Weights of a small GPT-style language model, trained from scratch on English Wikipedia: a variant of Adam for these matrices, 4547 steps.
MLP neurons of a small language model. Each row is named by its layer, matrix (up: input weights) and neuron, and shows model dimensions 96-159. Each number is 50 + 15 x the weight over its row's rms, rounded and kept within 0 to 99.
After each neuron's rows, "fires after" lists the tokens most often just before its 100 highest values on Wikipedia text that the model never trained on.

L11.up381:43 55 56 42 65 42 42 48 63 40 54 27 60 41 42 27 37 63 42 92 97 49 51 70 44 49 61 22 46 50 47 49 32 50 44 44 49 57 29 55 36 67 45 49 42 53 54 48 43 33 66 44 73 52 68 31 50 33 36 40 51 29 53 59
fires after: "C", "ar", ".", "c", "ir", "li"

L12.up365:23 16 61 52 37 26 45 53 38 42 68 47 29 73 71 34 41 41 65 37 53 35 25 57 51 49 57 73 30 52 57 59 64 47 42 76 35 64 74 70 32 70 62 42 32 44 60 73 42 53 44 40 48 74 61 63 31 50 65 46 45 65 41 43
fires after: " F", "i", " f"

L5.up729:33 49 46 56 37 67 39 74 61 70 53 18 31 55 65 29 38 40 58 36 25 52 46 42 33 58 65 43 37 22 36 46 62 69 56 59 59 41 29 60 32 85 36 40 68 24 26 57 44 60 29 33 26 58 50 43 20 53 53 35 71 49 60 48
fires after: " ", " (", " as"

L17.up79:55 49 50 38 53 30 70 49 55 65 57 29 19 58 64 46 47 53 67 43 22 47 54 66 54 55 35 40 47 47 58 48 34 42 38 40 80 45 47 44 24 94 56 38 60 44 65 57 44 58 59 66 55 69 41 54 49 46 31 30 64 90 47 41
fires after: " ", " the", "house", " re"

L12.up701:72 47 52 32 34 34 60 38 54 59 72 43 48 75 48 41 48 55 39 77 40 13 41 33 51 46 50 61 55 46 79 88 78 33 37 40 59 36 49 59 40 75 47 61 50 36 38 90 54 56 54 45 40 63 30 61 27 63 36 44 53 84 29 52
fires after: "le", " Le", " Li", "e", "L", "o"

L9.up287:65 46 51 37 20 60 62 61 49 43 73 60 54 68 75 65 44 65 49 55 44 40 61 43 40 48 59 66 45 40 43 81 57 50 55 66 35 71 36 35 43 68 41 43 32 29 46 56 10 58 37 50 49 45 81 37 24 68 46 25 50 51 80 78
fires after: "n", "li", " An", " in", " Li"

L14.up41:52 35 39 59 58 59 71 75 52 47 58 46 50 55 51 52 55 32 30 66 62 60 42 50 29 50 91 57 38 67 64 64 59 44 76 54 50 75 59 52 49 55 55 59 64 32 82 72 19 50 49 45 36 70 28 58 20 58 65 59 46 51 53 59
fires after: " |", " ", " —", ";"

L4.up488:36 51 61 35 22 66 53 61 69 42 48 57 58 46 45 49 53 58 46 20 38 37 44 33 36 29 23 29 60 59 55 64 56 47 50 18 64 40 37 56 52 81 51 71 47 46 66 51 37 42 44 86 32 53 51 39 58 46 49 76 95 60 59 37
fires after: " ", " de", "-", " La", " do", "s"

L4.up190:41 28 40 63 59 69 60 45 53 63 53 29 53 61 54 36 38 60 43 41 40 52 33 40 16 50 67 51 39 44 61 62 54 50 57 43 72 19 81 55 25 78 31 40 37 40 61 42 31 64 22 47 33 65 64 55 39 51 55 64 46 40 62 31
fires after: " ", " —", " \"", " (", " 1", " 0"

L13.up394:68 56 39 29 48 60 53 67 52 73 45 53 38 40 43 32 59 71 28 34 36 58 40 43 38 38 26 55 57 49 53 54 65 42 15 60 43 74 67 44 45 34 66 64 65 55 65 36 68 67 46 26 47 23 50 21 35 49 40 23 27 73 38 31
fires after: "s", " a", " su", "ra", " O"

L18.up181:33 44 26 47 54 54 66 77 70 52 48 58 26 61 48 44 70 64 44 30 35 65 63 86 52 48 68 52 45 59 52 54 50 36 61 25 49 70 41 68 44 61 72 69 62 44 60 47 52 29 51 45 40 48 50 41 42 66 61 78 47 55 37 57
fires after: " ", " |", " T"

L11.up126:31 37 31 19 43 65 65 52 60 61 21 26 48 50 48 21 26 39 54 34 56 60 82 43 30 35 45 51 78 29 58 54 45 22 34 70 40 53 55 50 33 61 31 74 08 14 53 26 28 20 64 35 43 36 36 61 70 59 59 61 43 51 47 70
fires after: "\n", " G", "B", "G", " D"

L4.up598:52 41 30 23 45 49 49 33 61 48 55 37 38 62 42 32 72 40 77 33 65 63 21 22 18 48 30 66 57 22 25 57 62 37 79 25 56 49 47 52 13 82 36 62 44 35 54 71 33 67 41 39 19 76 42 61 30 46 64 50 69 29 44 56
fires after: " ", "–", " (", "en", " |"

L5.up263:38 51 47 23 38 44 43 28 38 63 48 63 50 49 52 30 49 84 64 38 59 29 52 45 23 54 28 27 75 34 72 42 35 37 64 40 46 72 73 46 50 44 22 51 50 30 62 50 49 63 47 44 00 51 61 49 43 54 64 49 63 33 62 43
fires after: " ", " ("

L7.up228:60 38 40 47 59 37 69 61 63 53 59 43 40 20 68 51 48 51 46 44 51 37 22 40 31 53 51 29 46 41 66 80 61 40 55 38 73 57 57 68 30 71 67 63 47 69 32 56 27 38 65 50 64 42 55 54 38 41 45 57 48 64 57 14
fires after: " b", " ", " c", " st", " f", " co"

L12.up545:41 25 61 34 52 31 59 56 61 37 41 38 31 46 49 54 66 33 47 52 24 42 43 49 51 49 61 46 45 43 59 83 72 65 46 67 55 61 39 53 25 61 46 60 81 85 28 49 36 34 36 60 47 39 74 60 33 55 48 37 32 51 60 56
fires after: " ", "fe", " f", " (", " un", " T"

L4.up372:30 52 63 38 63 33 55 45 37 74 59 52 57 57 31 34 61 57 44 41 19 19 21 42 14 39 63 43 29 64 67 76 65 22 46 55 56 30 34 62 53 60 39 58 36 47 43 63 63 26 35 73 36 68 73 64 50 45 26 60 81 62 27 38
fires after: "\\", "ma", " w", " g", " bo", " sp"

L11.up523:42 46 69 71 46 34 38 40 49 50 46 55 39 24 62 50 64 70 48 28 75 64 52 72 51 26 57 41 46 52 60 57 52 82 41 31 61 45 35 60 39 41 95 36 21 64 79 45 52 50 29 73 40 41 64 12 26 85 44 43 36 56 83 73
fires after: "s", "us", "d", "am", " Mar"

L9.up164:34 55 47 44 23 54 55 71 72 45 49 42 44 42 79 58 21 29 45 44 76 45 81 34 41 38 56 62 40 36 38 33 54 52 57 30 18 68 36 80 21 24 42 48 29 56 56 48 44 38 50 27 55 44 87 35 28 51 60 20 63 43 49 36
fires after: "w", "k", "sh", "st", "r", "n"

L14.up293:36 55 57 27 51 35 79 75 46 59 49 68 41 56 39 40 47 64 66 42 46 38 29 39 39 39 43 46 55 42 41 54 60 52 63 35 22 53 58 55 39 36 48 41 30 45 51 65 50 72 31 35 41 57 87 59 46 46 57 66 48 33 35 36
fires after: " S", "s", "n"

L11.up301:39 68 43 38 45 54 54 68 56 56 28 59 46 51 70 41 55 60 44 48 69 65 67 38 35 52 47 47 64 41 09 60 56 14 79 38 63 33 75 33 42 63 52 63 36 50 61 28 31 30 39 47 39 80 55 19 51 77 52 45 56 59 30 49
fires after: "r", "t", "ar", " ", " L", " R"

L9.up117:61 31 42 74 58 75 67 55 54 51 49 59 29 61 33 51 66 77 25 57 51 30 30 55 62 43 55 70 55 36 39 70 68 52 25 35 30 51 44 44 18 31 20 58 34 32 53 51 23 48 61 54 31 48 23 26 45 79 39 57 55 74 32 54
fires after: "ni", " May", "ar", "ri", "li", "lo"

L14.up646:44 36 52 49 29 43 77 42 57 76 26 51 33 56 64 69 12 61 55 57 54 41 64 47 27 49 39 40 53 57 56 63 65 44 51 51 68 60 58 60 41 59 45 59 28 30 39 53 18 55 64 25 35 41 52 54 62 36 45 54 43 56 61 60
fires after: "\n", ".", ",", " (", " to", " and"

L14.up666:52 60 36 33 32 48 79 56 70 47 43 44 56 38 56 31 41 53 49 43 49 25 67 73 38 61 29 43 77 30 57 64 38 16 31 61 73 65 58 69 66 55 61 67 38 31 37 61 43 57 84 60 55 40 42 38 29 68 56 57 36 86 24 52
fires after: "c", " a", " A", " Ca", "or", " c"

L16.up713:60 47 44 29 54 43 49 49 42 44 28 65 71 86 40 84 59 70 40 54 46 35 66 51 45 50 65 25 52 50 45 39 72 46 49 49 28 39 66 48 46 24 32 40 45 45 52 73 46 57 30 23 72 72 69 62 39 53 58 53 25 21 70 66
fires after: "n", "w", "s", "l", "ne", " N"

L8.up250:51 29 35 57 47 57 41 63 84 58 47 32 54 61 34 59 59 63 57 40 53 42 60 44 07 71 44 11 67 27 52 56 58 17 58 64 56 40 47 50 48 49 21 48 53 13 38 51 48 47 52 62 42 63 37 39 57 57 42 47 85 65 68 61
fires after: " ", " was", " to", ",", "s"

L14.up304:45 47 54 24 29 54 65 49 76 44 54 48 48 73 61 21 51 43 69 57 43 32 62 48 18 54 56 74 22 54 31 86 46 76 52 29 62 45 46 59 30 51 35 70 46 34 60 32 49 33 29 44 32 64 47 40 38 41 57 18 56 41 49 61
fires after: " in", " V", "e", " p", " ", " re"

L7.up318:70 28 53 42 53 52 52 53 84 65 56 45 34 48 42 46 47 67 26 58 30 32 48 47 67 57 22 33 56 45 24 55 46 45 43 69 59 48 69 41 62 34 65 77 59 49 64 54 27 21 40 12 75 22 63 38 51 59 63 50 69 59 65 40
fires after: " re", "s", "Re"

L8.up177:40 47 33 44 35 46 52 45 54 46 79 35 51 54 63 38 60 45 49 39 63 45 42 69 71 57 57 69 51 42 55 57 27 36 09 37 49 77 63 51 35 37 44 54 50 46 71 56 57 56 47 23 32 62 71 66 13 62 51 47 62 56 54 44
fires after: " F", " f", " ex", " ", "un", "f"

L11.up305:60 48 57 65 38 49 60 56 52 97 49 26 27 50 68 16 32 44 53 59 24 53 28 18 42 40 46 67 42 15 41 33 83 44 62 69 66 61 35 69 46 69 58 44 39 43 36 62 47 46 66 46 41 39 47 42 47 55 49 47 67 34 50 52
fires after: "\n", "I", " Jo", "D", " (", " W"

L7.up155:38 39 30 57 57 45 36 38 63 52 68 22 48 66 50 40 68 37 71 50 43 50 41 55 06 25 80 55 50 19 55 64 65 51 42 45 86 51 61 37 36 66 60 68 63 47 55 71 40 60 38 24 18 47 72 54 20 70 75 29 62 44 49 43
fires after: " ", " (", " F"

L7.up65:41 55 49 56 27 60 55 43 58 63 30 45 47 34 56 34 40 36 49 55 82 54 57 48 32 27 49 44 66 42 76 62 54 60 53 42 65 37 31 51 40 53 48 35 56 40 89 59 77 48 24 61 11 21 61 64 41 56 79 40 45 03 86 34
fires after: "s", " Ma", " Z", "}", "im"

L11.up568:57 56 41 69 30 41 46 46 65 74 56 54 20 58 69 64 30 44 58 37 55 61 48 48 64 66 54 58 48 39 22 51 58 35 31 49 24 34 47 32 55 73 50 36 84 25 69 79 52 42 22 52 44 46 78 51 39 46 22 35 56 43 67 58
fires after: "it", "f", "d", "n", " in"

L12.up227:57 33 58 45 46 57 43 42 64 69 47 53 48 74 84 56 58 61 18 46 32 28 56 48 35 57 66 45 33 36 43 54 44 58 61 59 59 69 42 42 52 49 38 47 49 37 41 68 49 42 50 29 62 89 39 29 81 75 33 46 64 45 45 60
fires after: " the", " an", " ", " c", " |"

L14.up767:45 40 61 55 53 41 66 44 52 78 33 28 36 60 77 46 37 43 52 24 77 38 43 78 62 68 73 63 43 25 85 58 73 48 45 27 63 59 19 53 56 80 51 53 45 50 28 59 49 46 50 62 72 53 72 43 66 30 30 57 36 57 26 62
fires after: " comp", " con", "ri", " pro", " Comp", " |"

L13.up160:33 23 20 68 52 42 66 39 60 62 46 75 46 25 64 36 64 76 69 68 57 53 51 43 20 67 79 56 45 35 45 81 53 57 64 36 34 68 47 66 34 43 59 47 43 43 57 48 42 49 41 55 70 45 62 69 54 44 39 46 40 58 58 51
fires after: "er", "S", "et", "E", "C"

L9.up544:63 27 65 46 51 31 40 68 55 87 59 50 40 46 40 47 54 79 50 50 75 20 56 43 47 42 44 26 58 36 32 44 81 53 58 39 35 16 34 45 59 48 43 89 69 57 39 70 38 47 62 36 58 35 48 45 43 91 57 53 52 80 59 43
fires after: "s", "c"

L7.up206:80 49 59 39 44 46 77 75 44 59 51 28 39 46 44 34 12 45 51 69 75 30 55 38 45 58 58 55 86 67 37 51 33 38 37 30 46 51 44 57 35 40 45 39 19 49 43 61 51 30 44 39 77 46 48 21 58 54 38 70 51 72 36 49
fires after: " A", " a", "th", "cur", " The"

L12.up406:62 31 48 33 47 35 36 57 36 70 44 30 51 23 33 23 36 65 34 45 55 35 29 57 11 56 60 43 44 52 43 60 50 38 57 77 43 66 37 42 41 61 60 68 10 68 31 99 53 45 40 32 55 48 78 35 47 78 20 49 50 86 62 62
fires after: "ri", " ca", " Ca", "li", "ro"

L4.up15:37 62 32 46 54 41 58 44 47 53 54 67 59 62 39 38 72 34 28 43 66 57 37 42 00 57 46 59 61 45 79 78 61 63 34 50 61 59 46 44 45 64 10 46 36 54 48 36 34 59 35 30 12 58 56 54 49 50 46 46 69 65 49 70
fires after: " ", "["

L11.up46:53 56 25 62 15 55 55 42 74 70 56 37 65 62 64 39 20 47 53 48 41 43 63 25 19 52 41 63 52 52 66 49 50 44 54 28 45 49 34 59 45 42 46 51 65 35 52 30 49 54 52 80 43 57 70 31 45 42 22 33 33 60 86 79
fires after: "\n", " ==", "===", "==", "ed"

L13.up375:70 35 37 34 39 63 50 55 56 74 68 56 44 65 74 36 46 37 46 52 37 40 51 48 56 55 57 58 50 34 56 82 60 48 40 71 61 58 78 45 28 55 56 45 56 34 16 58 42 29 43 31 59 57 49 61 55 55 45 74 35 65 22 68
fires after: " E", "e", " O", "o", "E", "B"

L13.up202:55 46 51 51 25 34 77 55 56 60 61 48 44 55 63 42 52 36 59 52 53 58 38 59 53 53 70 73 60 66 60 62 66 44 58 62 69 82 54 66 38 36 72 41 35 30 73 56 46 49 45 37 52 58 78 73 14 56 68 76 41 53 55 70
fires after: " F", " f", " d", " C", "L"

L13.up531:43 27 55 19 47 55 81 53 42 43 53 70 48 28 57 30 56 68 30 37 55 59 22 53 54 54 41 32 54 52 72 68 34 41 55 58 45 91 49 37 53 63 45 80 62 46 40 40 78 57 27 66 48 34 59 26 42 48 43 46 25 72 62 35
fires after: "te", "ro", "ra", "c", "va", " a"

L11.up347:36 42 48 21 55 45 42 77 77 44 41 53 54 52 74 43 47 21 61 55 82 47 40 49 41 60 30 47 78 37 39 53 40 36 52 41 21 58 62 38 15 76 34 56 37 66 63 60 44 41 47 43 57 68 68 34 39 58 24 40 64 46 73 85
fires after: " ", "n", "r", "ist", " R", " T"

L8.up619:24 33 49 32 55 54 52 56 76 63 35 26 42 50 44 42 63 12 66 58 30 25 56 45 41 49 77 28 62 35 34 66 38 32 38 58 65 48 80 49 34 57 31 56 64 09 17 25 39 67 54 49 61 83 57 49 40 34 46 60 75 37 53 81
fires after: " (", " ", "-", " \"", ","

L7.up190:45 51 54 38 26 63 44 55 62 63 51 40 58 49 59 22 42 28 72 54 49 56 50 42 32 11 72 51 45 31 68 69 65 21 59 50 70 37 56 58 16 65 22 59 46 31 48 55 30 21 20 46 36 64 51 57 39 61 44 41 67 14 30 64
fires after: "-", "|", "M", " |", " M", " ("

L7.up415:36 42 46 17 25 63 55 54 62 77 21 28 57 44 37 23 21 49 64 39 36 82 33 31 34 22 48 47 65 43 62 43 61 37 44 49 80 56 29 46 37 73 21 64 33 20 21 51 39 42 67 86 24 40 42 61 65 51 68 75 81 36 44 80
fires after: "\n", " (", "-"

L14.up257:71 28 25 42 19 54 74 53 50 60 49 57 36 56 73 37 42 39 61 38 60 49 66 29 60 53 54 36 45 49 47 54 78 56 53 29 49 38 50 71 22 70 38 43 32 68 26 55 58 34 29 70 60 51 67 71 60 48 53 61 46 24 45 37
fires after: "s", " in", "b", "d", " Ab", " And"

L17.up33:49 54 43 35 45 43 45 39 68 54 54 32 56 62 38 39 56 32 72 42 83 42 46 57 47 52 67 51 73 27 67 78 58 50 39 63 93 53 49 75 51 63 36 67 37 56 57 68 15 39 50 53 73 83 51 46 33 58 50 60 33 65 46 28
fires after: " ", " c", "c", "ed"

L4.up714:42 69 24 37 49 39 48 56 78 73 38 53 60 34 84 53 47 44 46 42 51 52 13 41 61 44 52 37 43 20 76 71 49 41 33 69 63 59 71 57 18 59 72 37 56 65 59 67 46 54 55 55 21 52 57 25 44 63 66 39 60 38 53 59
fires after: " ", " (", " A", " in"

L4.up516:37 77 41 51 32 41 64 70 49 69 55 65 67 60 55 51 64 67 72 60 48 53 46 62 16 27 42 67 36 36 58 79 47 48 36 51 62 76 42 56 40 60 17 56 56 74 66 56 49 44 54 55 07 58 59 43 49 50 66 57 52 41 57 34
fires after: " ", " (", "\\", "[", "'"

L14.up103:53 57 46 21 28 47 65 65 52 43 37 45 37 55 68 44 37 39 34 70 54 61 50 46 28 65 36 60 70 45 50 52 44 54 28 63 48 61 32 41 30 63 57 43 55 51 39 53 38 57 40 28 62 49 51 36 56 60 35 67 39 59 72 33
fires after: " a", "s", " S", " ex", " A"

L17.up111:54 32 72 56 29 64 47 43 46 82 60 50 35 37 52 31 50 56 47 59 60 55 42 72 47 87 54 16 48 45 58 39 55 37 69 33 66 72 25 67 50 88 71 47 48 43 55 61 53 55 41 47 45 55 69 33 39 51 41 44 44 47 49 31
fires after: " ", " |", "c", "s", " m", " con"

L9.up506:51 51 48 31 14 64 52 64 38 55 35 80 49 49 57 16 26 57 45 40 64 48 67 44 49 15 48 27 73 42 47 42 46 60 27 93 44 54 44 72 21 65 51 31 60 59 52 40 48 30 40 72 42 53 60 53 32 38 63 59 71 32 58 42
fires after: "s", "im", "S", "as", "es", "z"

L14.up728:51 71 34 33 26 54 61 60 61 78 61 25 58 77 44 42 56 59 43 54 41 32 33 54 39 53 78 49 40 58 70 78 56 42 53 29 49 57 34 47 44 64 57 69 78 20 26 37 63 33 49 39 32 64 29 57 25 45 61 15 62 52 34 48
fires after: " comp", " re", " qu", "e", " Qu"

L13.up145:44 32 48 27 37 39 69 66 65 51 68 34 30 50 53 20 15 47 20 59 64 44 59 33 35 53 40 24 71 41 40 44 60 43 49 70 46 53 74 45 42 63 47 81 47 36 41 71 25 41 59 39 80 64 60 43 34 63 54 37 21 65 65 42
fires after: "ar", " Se", " Mar", "er", " Ber", "ri"

L13.up182:54 45 37 49 37 67 70 56 42 52 41 45 58 34 87 55 25 64 49 39 55 62 40 64 22 57 70 63 54 41 40 59 75 35 38 57 21 70 31 62 53 56 46 65 56 36 68 69 38 64 41 45 41 64 76 27 44 58 58 22 38 55 67 66
fires after: "n", "en", "man", "d"

L12.up622:75 36 52 53 24 36 57 59 49 59 48 67 51 40 57 61 58 67 33 49 77 54 52 68 43 62 53 71 60 50 40 43 45 57 53 45 50 71 10 36 32 70 11 51 14 35 39 57 46 37 28 63 54 58 41 37 34 93 54 41 64 62 67 59
fires after: " Mar", "li", "ri", " Li", "di", " Mor"

L14.up200:53 39 55 49 48 47 57 66 58 55 30 54 50 89 72 71 56 62 43 13 61 54 39 52 52 54 62 60 32 38 50 81 45 73 62 54 35 49 45 49 61 55 39 40 64 21 39 66 40 59 34 33 36 56 65 40 57 46 51 34 56 29 66 69
fires after: "n", " N", "an", "N", "ed"

L13.up263:43 39 49 28 52 50 88 54 87 47 67 28 25 71 54 52 31 49 51 57 62 40 32 42 56 53 44 33 46 37 45 61 41 50 71 64 46 48 47 71 54 56 58 57 40 50 29 52 42 27 58 51 62 51 80 48 64 54 39 46 55 57 49 17
fires after: "st", "c", " b", " st"

L13.up389:49 51 45 44 42 68 53 44 73 32 49 61 50 44 90 14 34 75 58 39 52 22 76 20 26 52 62 54 36 22 39 52 46 43 80 50 51 48 69 56 28 47 55 46 41 39 43 59 35 48 56 46 51 67 41 45 43 76 58 45 78 53 37 47
fires after: "ar", " the", " Ar", "r", " Bel", " Al"

L11.up223:61 47 50 29 45 27 72 68 34 50 45 58 40 40 46 49 08 58 55 55 63 40 40 46 54 53 22 42 63 53 41 66 77 29 33 61 47 67 31 62 61 68 39 56 42 45 54 65 47 48 32 43 44 46 83 70 43 51 56 45 53 77 86 61
fires after: "li", "ri", " Je", ".", ","

L13.up162:39 57 61 69 50 53 53 77 56 45 63 36 42 53 63 24 62 56 49 71 07 50 52 47 57 48 69 66 60 64 60 71 59 61 76 32 27 61 56 49 45 68 65 77 72 58 54 76 33 19 48 70 44 69 54 44 54 42 56 61 36 73 42 50
fires after: "ur", "-", "–", "/", " ", " T"

L13.up233:75 42 41 53 36 44 43 65 51 52 42 45 39 65 48 70 47 61 44 58 52 29 59 54 65 41 51 65 45 56 45 56 66 27 46 51 15 72 82 55 57 29 79 81 63 41 26 74 40 54 37 41 63 74 55 45 31 52 34 51 45 60 53 63
fires after: "ed", "il", "er", " all", "n", "w"

L9.up684:41 33 54 30 48 53 55 59 65 60 43 61 66 41 29 54 59 45 42 60 14 53 50 27 24 43 77 64 53 61 67 81 46 23 57 46 64 68 87 30 62 43 28 61 42 40 54 67 17 15 35 58 69 51 72 43 45 42 41 40 59 83 82 78
fires after: "re", "le", "lo", " Po", " Com", "ro"

L5.up596:26 32 58 59 62 51 49 58 56 52 26 58 55 38 65 31 86 57 35 21 35 44 49 39 46 75 74 44 43 28 46 89 59 25 35 55 61 51 44 55 46 61 32 42 27 60 51 44 55 39 48 54 55 47 52 45 65 35 18 54 68 48 56 67
fires after: " ", "ma", "\\", "{", "}"

L7.up595:45 63 41 32 32 39 60 61 62 45 50 35 28 64 78 40 39 47 35 42 47 45 53 22 50 18 27 53 34 59 50 87 62 37 52 43 28 35 22 68 34 67 40 50 20 49 34 59 53 32 55 52 49 59 56 44 37 67 48 58 42 33 63 46
fires after: "st", "us", " Ma", "s", "p", " in"

L12.up761:44 56 59 59 36 62 58 35 49 57 50 34 48 45 73 45 58 54 56 53 71 64 49 54 39 64 33 65 45 42 40 59 62 53 32 42 68 41 97 44 26 68 72 38 19 22 69 69 52 44 42 54 56 59 71 38 00 76 59 30 58 63 65 73
fires after: "d", " ch", "ill", " Mar"

L8.up697:61 12 48 67 71 55 39 30 56 71 76 60 43 28 66 40 51 63 70 64 67 30 60 56 31 46 63 49 42 31 44 79 53 50 54 70 49 52 26 53 35 42 53 69 47 59 70 64 76 53 55 29 57 32 66 62 51 54 40 50 41 57 35 62
fires after: "S", "C", "M", "D", "H", "E"

L5.up621:68 44 55 67 56 45 48 45 65 48 65 23 44 49 57 46 47 49 47 38 28 53 29 40 31 52 60 34 42 48 61 39 79 58 52 60 53 70 29 39 47 64 34 55 32 76 20 66 47 49 32 45 48 86 64 34 71 42 57 34 31 23 76 54
fires after: " ", " to", " be", " for", " the"

L12.up525:39 42 51 24 32 59 61 66 63 85 45 40 36 41 70 34 48 41 51 48 62 64 32 55 33 48 51 39 58 37 62 64 66 41 46 52 62 38 26 40 44 70 39 37 20 48 49 54 46 52 46 46 17 88 56 51 40 52 58 35 21 43 12 34
fires after: " ", " (", " R", "V", " in"

L12.up740:33 37 59 45 40 11 53 58 47 58 56 46 37 35 36 31 15 43 41 69 53 64 64 43 40 40 43 49 38 30 57 41 55 42 44 47 51 47 58 53 63 42 40 83 16 33 64 66 31 54 53 64 76 63 33 46 48 73 58 32 46 82 49 69
fires after: "ar", "li", "ri", " Li", " Mar"

L9.up31:43 51 31 58 39 53 56 63 78 50 29 55 65 47 65 57 26 45 44 51 37 30 53 51 37 51 58 48 54 49 76 63 30 47 31 27 54 49 75 54 58 51 58 59 59 45 46 35 61 48 51 75 55 37 50 32 67 52 49 48 39 51 62 54
fires after: "==", " ==", "===", "as"

L11.up473:51 68 57 39 83 55 61 53 70 68 45 48 27 46 59 58 28 88 44 51 60 48 82 43 58 58 41 55 77 56 63 57 47 37 50 57 74 56 62 72 71 40 52 77 53 50 50 60 20 51 69 04 44 50 35 59 62 75 29 33 29 59 38 41
fires after: " a", " the", " his", " an"

L7.up445:38 60 35 77 67 49 59 63 75 55 66 27 50 26 33 30 27 60 34 67 49 38 55 43 38 49 69 48 52 43 34 68 39 42 64 73 73 71 56 38 66 50 60 52 50 58 63 56 16 63 38 25 61 71 54 43 55 54 57 38 14 55 43 66
fires after: " U", " the", " a", "U", " 2020"

L11.up390:42 14 64 68 61 55 79 67 60 67 45 39 27 54 53 21 06 45 63 60 30 47 63 53 60 43 30 41 18 44 35 56 42 59 61 35 77 42 59 54 48 75 48 32 35 49 26 33 37 37 67 61 56 31 37 49 49 59 51 44 49 52 41 77
fires after: " the", " re", " The", "The", " who"

L9.up594:25 27 46 34 19 52 64 69 64 71 55 46 43 45 72 33 42 58 49 27 50 57 46 31 48 27 71 32 65 16 62 80 46 66 31 47 49 51 50 57 30 66 07 77 32 46 23 46 47 43 54 58 39 81 48 29 40 51 45 47 52 23 63 34
fires after: " "

L13.up658:37 37 51 20 31 43 39 44 48 73 63 37 53 42 56 33 55 50 35 38 33 34 65 58 19 49 66 34 50 37 82 46 70 51 68 38 29 68 54 72 38 49 52 66 28 39 18 59 59 20 46 17 42 70 60 47 20 47 32 35 49 45 44 80
fires after: " qu", "l", " Qu", "ol", "pr", " ch"

L12.up47:76 48 35 40 43 46 63 73 67 48 39 49 67 36 73 53 47 53 39 61 53 32 56 52 33 57 53 49 44 41 51 75 42 58 83 66 51 59 54 43 20 41 57 61 51 63 43 43 18 53 45 53 45 34 52 37 37 48 50 66 68 48 42 44
fires after: " st", " St", "s", " gr"